{"head_dim": 32, "d_mlp": 1536, "norm_place": "pre", "init": "normal", "init_std_qkv": 0.0246, "init_std_down": 0.00482, "beta1": 0.95, "lr_head": 0.0059, "seq_len": 1024, "train_tokens": 312500000}
MLP neurons of a small language model. Each row is named by its layer, matrix (down: output weights) and neuron, and shows model dimensions 256-383. Each number is 500 + 25 x the weight over its row's rms, rounded and kept within 0 to 999. Numbers have three digits each.
A block is one neuron, or neurons of one layer that tend to fire together. Before each block is what it responds to, as a language model described it from the Wikipedia text at the highest values.

Final piece of names. Final word piece completing a proper noun, language or era name, right before punctuation or a line break, e.g. Kore-an, Arab-ic, United States, 19th.
L6.down87:513534511542506517482478475544474474432476499506497525516485485462504494568475466515473470520469453468527524529509453473469450508474524492510498514464490532496479521494483474489513525517504476477502498501508455485520514507507480503480497519472497454515482434481479515469484471490477543495514536522458443484450510497486530505458504498498487474468500495508500520504492511498510511510510
L6.down136:534470537484508503517496549526494546500543486510534501514510497455490475490486485508463500546470529483494539494482437476475515521508490492539490458496458474520489487495515481495465492472473493502475493506525506528485488501577524506492458517483541482509468480515502498489499494558516526455494473502461463504509496455496432524489497454477487454534470476512491471469461494524497502513511
L6.down249:527475495513526492485506495502494464460549496517486471494498542474477506514486484493521508522551474462476522483489493468511482502503492555452527504499506483554495505512512467494532468499514525438502484530449518490469527543520461490527518458516513520471495456524500515511520468512477480486530500501490521497507494494506517499495517484500504458525496505510544492441447486487492515453483
L6.down311:533567494503509482496544506553489524511487464494497502475544485509502515499509518520510464515472485466478467484473506511479481531525536475494488524494489463503510550535497475479471499480516512478460480490490539535482531491516536526523484534475480488488473509486480508496523523518513532471465498497468482491513464503492515514520520529528480497464500473511508509495457488493455473455504
L6.down451:462475525512513480532513450534449489497494483526474505524485505447498524497486497520473514527492505494476512509485488519502504489462484490542521514512485481507506552501499479524491512519479520458513544482465494519504496552520529514464525525494508502557501511444518504456485498476482547487523436507555493524490468514500491536505544471507513446455530497478508485503493522531514471496490
L6.down475:492478477397467519458512480521486501511481522517484516517520523465498527517512498503515511488483516493516525513542472521537487511515529503504507547533494479548491517443533474509498494514498431464492510500496498493509534461554516487495510517510457505520523488504493493492495458510496459503512492535471509501474523478518496514500529508495532484530505500490494478514492480508508462492495
L6.down497:525501500531497497503496526524491473453516504474467440501485449515506485484499489535480468492473476510502419537491501536468463493491469513509529475480519491553491499494521458505501509511485548488495463494512490503476484478459513526501504547492443496549497491525505485479494547471469503490487515490528488547519569531497481475498451479499495543540542520520468471502502502511475482490502
L6.down696:515484477438554510496470476513474468491552469443478527467506550500481537475510511491491518506502528496530544500461470525483555501512481501491490478517506470510541450506503505514487494516481455505478533486488521537479537473476512480545491470542485532504491524508519487479523479537460516474510492515509469507549476496449471481478502498485564508506514472476532526486519472523473504489515
L6.down748:486472499536496500518545501489513483557491486502513523446529482489494497531478501524490467453485523479484478497511537485460531547521492493524510481500513512505508485552471524495531512509478509471452523527496536476499484492519451523542489498499559481482480489527521532480517522525501533533472541507533509508503470508524462498515506473440513475502484470571481489503493469495520467505494
L6.down975:536495478482510461522447500480498499499506517494485509487476525524538494469436484464528502528554508533512462476519505468534515485525539520465506588508503454515484483507534531516518508443492497505512469513520535477500485500548478477505510482461505486490528523488475462529489522514509473507522497477492528504496453517505482536513482485497491525503532468472529512492460554484506513493505
L6.down1005:463551460516500513468481471470476487496525527500522527534555495445505482483509510516464503543512474480506472563525504476540523549494508495480502540464519536461503527489477494468481498490471506465507458516458526475477491493496555502481528521522493518510520487520482515435496539495546551479520480458459495485520465476521514480523523488508511465530480518533522506527466496526522486523508
L6.down1007:505493482491488535507483456507522501480478481491457508532520443500512517479441473495483529507454518498479496572496519524449517505505509499497482510495533492503485496498502487462470499509510543499512484466498552522523537483519505485461479529473528491473486494486570505497521491517478468476469511534525485516505506479488513510492519440522496488522513538518518522499509460457456499537495
L6.down1073:478480509485491514500434531432520510499502500482481515546512494528519484488481521486536489501486499454422508509466477500488481503477505500482504527552540517477493504488510497473519526473497527478502513476463534482471506527497474496472535501476500479506508537473498514465491461492472505491538481451509519483515513516501541528531469506505471493529492512507504513504508520519490467490496
L6.down1102:471525469516493482470492503479482491490533518498477474517467490566486494464520505561498481497534526467546479461490474483453504524499557479480530474554466509484491526544485523529442518498488516522498540536519494513531495500469526520547503492512540462518559468481475453494498508478510551488522516522533476470501480494482513492488482534516493519464473501504496490499481541452518489517484
L6.down1173:501487526546508490480490490520473520518551460539530478462524490490480514427513447500531495506489500500514526471521459500483503514510517530514543492509491477511475490548423466462483518521474482477535497492486525489483487485526499517441527506508464493495469487475535492501489516510497516489544479504508505521530510461505539479505504537470487509535473510519520502512495522521472508457508
L6.down1331:530487519476491498532508484521458565504515479488461548551499484493488530506455523482496526470479480478461454513508500477458450502515521499491530523519502468510478505512534475486449474513521477483505509484516513487530496519489513487507518478472524478496465514450479459484556477452492486541517511509511510506530488503501532514521534516517508502526510512528493501490503515505503510502515

Unit-completing tokens. Tokens that finish a multi-part unit, such as States in United States, plural endings (-ers, -es), number hyphens (Thirty-five), and closing table pipes or === headings.
L7.down641:490492483493507478474491518501431491561490471467491491486513493453519496514512498517487482556500508470510494499453491464479443529497546503494467526475486433473472499509486487478486518507492496532513493458494533499532504494576485502488508523509477485503474496525530470492481520486514517468541478494463518524494515511527539477558502499504508513549486492526522491491549532494466512526546

Music release predicates. Verbs and words in music and media articles describing a work's release, charting or reception, such as reissued, released, reached, peaked at, composed, nominated.
L10.down449:474537473508491532534464491510513498511542467485543474510516503512496493486484530510503483507452518478520496498503520443464527526526501496490510451465503503485509526520502500492515483472495467483522483454417468492488476467492481500475469502513474475475467460525513518507495517530502492533509520513482477516497501483494511521531503451502492535463536537503466496497567507520557506509548
L10.down473:498509474508501520510547505511486428471480515505478499515526523534507458492520508481503495510515501519502505457477533515468536504513514520468494508472487491531458518500494510514519515491507537496520477504461489458487519464503470474506431495509506540514523502497539526532481497488526481487457517510453463525459558476532485457506482444493524493492521554471508505473480544509527471476540
L10.down510:497499467495497488528484488494498518534516510524465501500470480458483475493469493498464492516526490522469497478474531455488438530515509474472482516476481448485503474526497534466539469510525491477515517495505506489534491483515489484472506538494561498486453460501521502521489465480488493491518529544529496486535551500483509519500481463500468488548492478520531503487462519503437483502479
L10.down1320:518507507521477525517512483489536529531508502518509499519480496509531517535510549500509467499483512490471523508498487475477520517466516504517488538505512535516492451478465488506511441510478511481499473473513463471495503475474525491530463497567513493460487478540510490513508526446512483528495481518532481490503492502492491477505489520498480509469513568517499507509501475508549535447546

Infobox and table labels. Field-name and column-header words in infoboxes and tables, just before a colon or pipe, such as Elevation, Synonyms, Votes, km.
L10.down678:532498513462483469515516500484520561478472521484507546505511487474533509489517504486428474508513548535535452486473507484481505545472496490476540475470472490468487437506485444451461477513520517488481519486524527509470433511524512484514499499537521501489483555528510514459489505509516449474463547507539474462491520512491484528498509497514485480488495497469468514486474518536517452532480
L10.down1091:513494506476543522518477468480504549527481447484481499444485528483484487468496472471488494558524498473515514488491519493483503538501466493484497504486473495517459525500506559444518488524510493496481455476496527454536425498528525494532468483488488510496521528476446471502524487478485500509483462479505511459532509499475465517490508508518525523571481432503486516492490538521522513515491
L10.down1107:516522498502532530538500438533497488477509511479510448520508519432520527474498502462460548530476501502507494538498472514555481487516486531513493518486495480513501478517518468513512527505494492522501537460472523492518507484506484521511453494497461482491511472509456473515449517504494496498525503493500500504499467502482447484524521535513505513493476529521477487462540518487502487518481
L10.down1282:482521491472505479489469478509453502539498525525542545488471541500506522480531529504510502495489530493507503536482506531483492482483522494534485496518503543491466528442528479484448487529475477514441470521509523551497496572486488489485452516507498516487522525489496481516515458513492472521465466509496473516482459493471481539496525471518514496504539521508521520514514514469567490445548

Clause-opening subject words. Words opening a new clause about a just-named entity, mostly "which" after a comma, also "it", "there", "album", in music/history articles.
L6.down345:474466499518507532486513513515565510483514458500506504481482494497489545476520516494491515524496518509493517488462526515534464483490511566525509467471521479527547507502491465513476522524534475530548533501469482473464479500495495538491513505550493502519498488485516501454470522478474466545499464520484534460530535446480559502494515418499521519481490479465522492507522507514495514515495
L6.down380:469544445459523488506514492523503531475464519515480449531493530494492488416516471550511500510500449493508484484509533457505456529469431546531517512522512508476491495491509456505548507505516539461484520508495511473511494517512507529493495509529518486442536551545502482478516520486524492509485417502479521520533443522488527505491496519499496489480494517537437478515506471501481506440513
L6.down509:554501522481543479511508526465502468553547488499514492517498557507496441481441498473517511465487490481521520484457517518458484492531485514487455494501480491503525475528522487474504498524467440523457506514506494512466444490481474474499527506500501480487518511519547498513530552501426501506485489492541523533499494487496528467466491522486510477511479532503492505469468503530511445485515
L6.down524:508477503458517516509479505465491454447525489492478503512498519489499572488495532475456512512542486478501509585497529536486484495515489522514535463460511476516491500474487466532518485466503536501508467519526496555459501514485498475566521490466516531520450519527510487483448478494464498491542452511465518516503508506523515496437485537451488465493507499489541520495522470497500458500504
L6.down615:510491479493514511465398528488496536514528482469516488479519511485506536526521496494489467528532463517483493480480501490482526516493546488547501503490522460496528481466490472482476519505545473521511488512493494511479467471499490505518486493534517505463494504509511536450476483470490511473493474488506537491541486463505527507479527504472504501507503534489520490508476510454559509503477
L6.down630:475484565543469525456500501513508516513451507487477483471502513532534494514482510507498474505496458533480504472501503474473510499445558501499492505512457504489519478492479476484509523521503496482497496523503558497457490503502510513489535529508516467510456471526525548528491519474501500534463506438529479532483497526517422513472466431495506431453500535490491480487528481505511510466476
L6.down751:490477509523492511497535525475494485534516501459489507518496505502516515508516519553489505530493514496538540532484493499490423495523510488504512483486516475496492528503477504514504487452502499487471488453504538478460474508499481528520488497514483514505499506475536497516467495532477557492503561515539488501464492469508455493505514515518468483487536515515523492501494500509528463495532
L6.down913:496518469515530490517465487493508456481501518482525493467503515502468511512489558462499510491444555487495522509509464489474506500478503533507477495550453458510489492474477478502467470491505473499518503494494496552456518482477451472502488489524465483505512477513539507489459487513488480473499488494489501522480539513524525478473522489458507501468514525526546523447512508547515490500522
L6.down1057:504551523489465521526475492445493481536483521462551512501464498495497501488522509534481476503518434457488496485536524497478471518466558460535491433505515492517497504424455511493513476518506493499508480511489498481485515503484480518501479531483459473470484501459488535502524524556498467540479478515507508524487554462511511513482479492472518488505502557510488495456489491488499491518484
L6.down1168:512519478526482518485496504494486535470519489526519502505522529487459458483488495504481515536477520485457518475512497483460542519521528539501508525500489516496510505495512545458536494499523516454529474476445463521479467501469478509484443505468517516488527491522528526493451515524493512506550519483477493513465500485471479493525499497501509534508504548498504518532516495515532482499518
L6.down1207:520457484529463516529530489422534498477502517462490532493499503517487506522509509481482542483516477486502470505525476517523534517512493511457488500523510480523524499509537536504530474472507547475511449515453482491543510514520506528480551540507476513467492497482491490495516503557496495540515508480490491528536490504500486476473426465471490492512472452545533465470542503503501511533487
L6.down1266:487526485504506504475502480512481511512516539467515508431491527539535489514508535523522480511523507500490461525499495527555445493541505518526509530518481519512512488498511532492510513529494505507505497464467479503490541513497530510474483490500506508487502490496501515490527511512521543447508496502506473504554451546516495499486502436501520510458491492525517471517526507413456538540443
L6.down1282:542508451489444518466493499526505472546521493463512521525489521493504485532521463497557502478508439474517486527483497509481510526531482524483485472512491504511538509464515480490509513488497479487483496497461502491505495468503520498471475483496504508537504499513502464504498500539532484521524505475466538466505495545445450472513483501461525480492501514473507536518494514511492492500538
L6.down1325:518472508459503486557461520519505517490538520461504465483490510515537521474470521491460430504484517474502524480530504533514500523506521541482489537509484535491568529509496511469488518485483526515548511435497475481499500503516545529470471491497499482481447453487482537493483470524516483543463467493480531479506521493493504510525493506501485502553529507482506493538497481498511533504509
L6.down1362:471518518490503528532524520494496507465501476466523513517499515488554506507452512527483518530544487484509517517532500537518467487492514500495523476493540509501474498479522498493498535492511507515519511536507471517505477484520446504446550448518498511463469493527478484510531510485490427495508475490534511439526519490473476549499490489528508531540477498587478499476450509495506504475455
L6.down1420:488490518490522492536524500494487475502519510574510525471467483524557538505468521570506533493529501476504507508513537530500517498519447493533492498519458494477487514493506499481511473484476499562464462481485499507534507518500535512511540511544493514472484488484500521489492499492456514509521474460515505526459511503497552489466508488482462443498543481467480504500474499468539533478489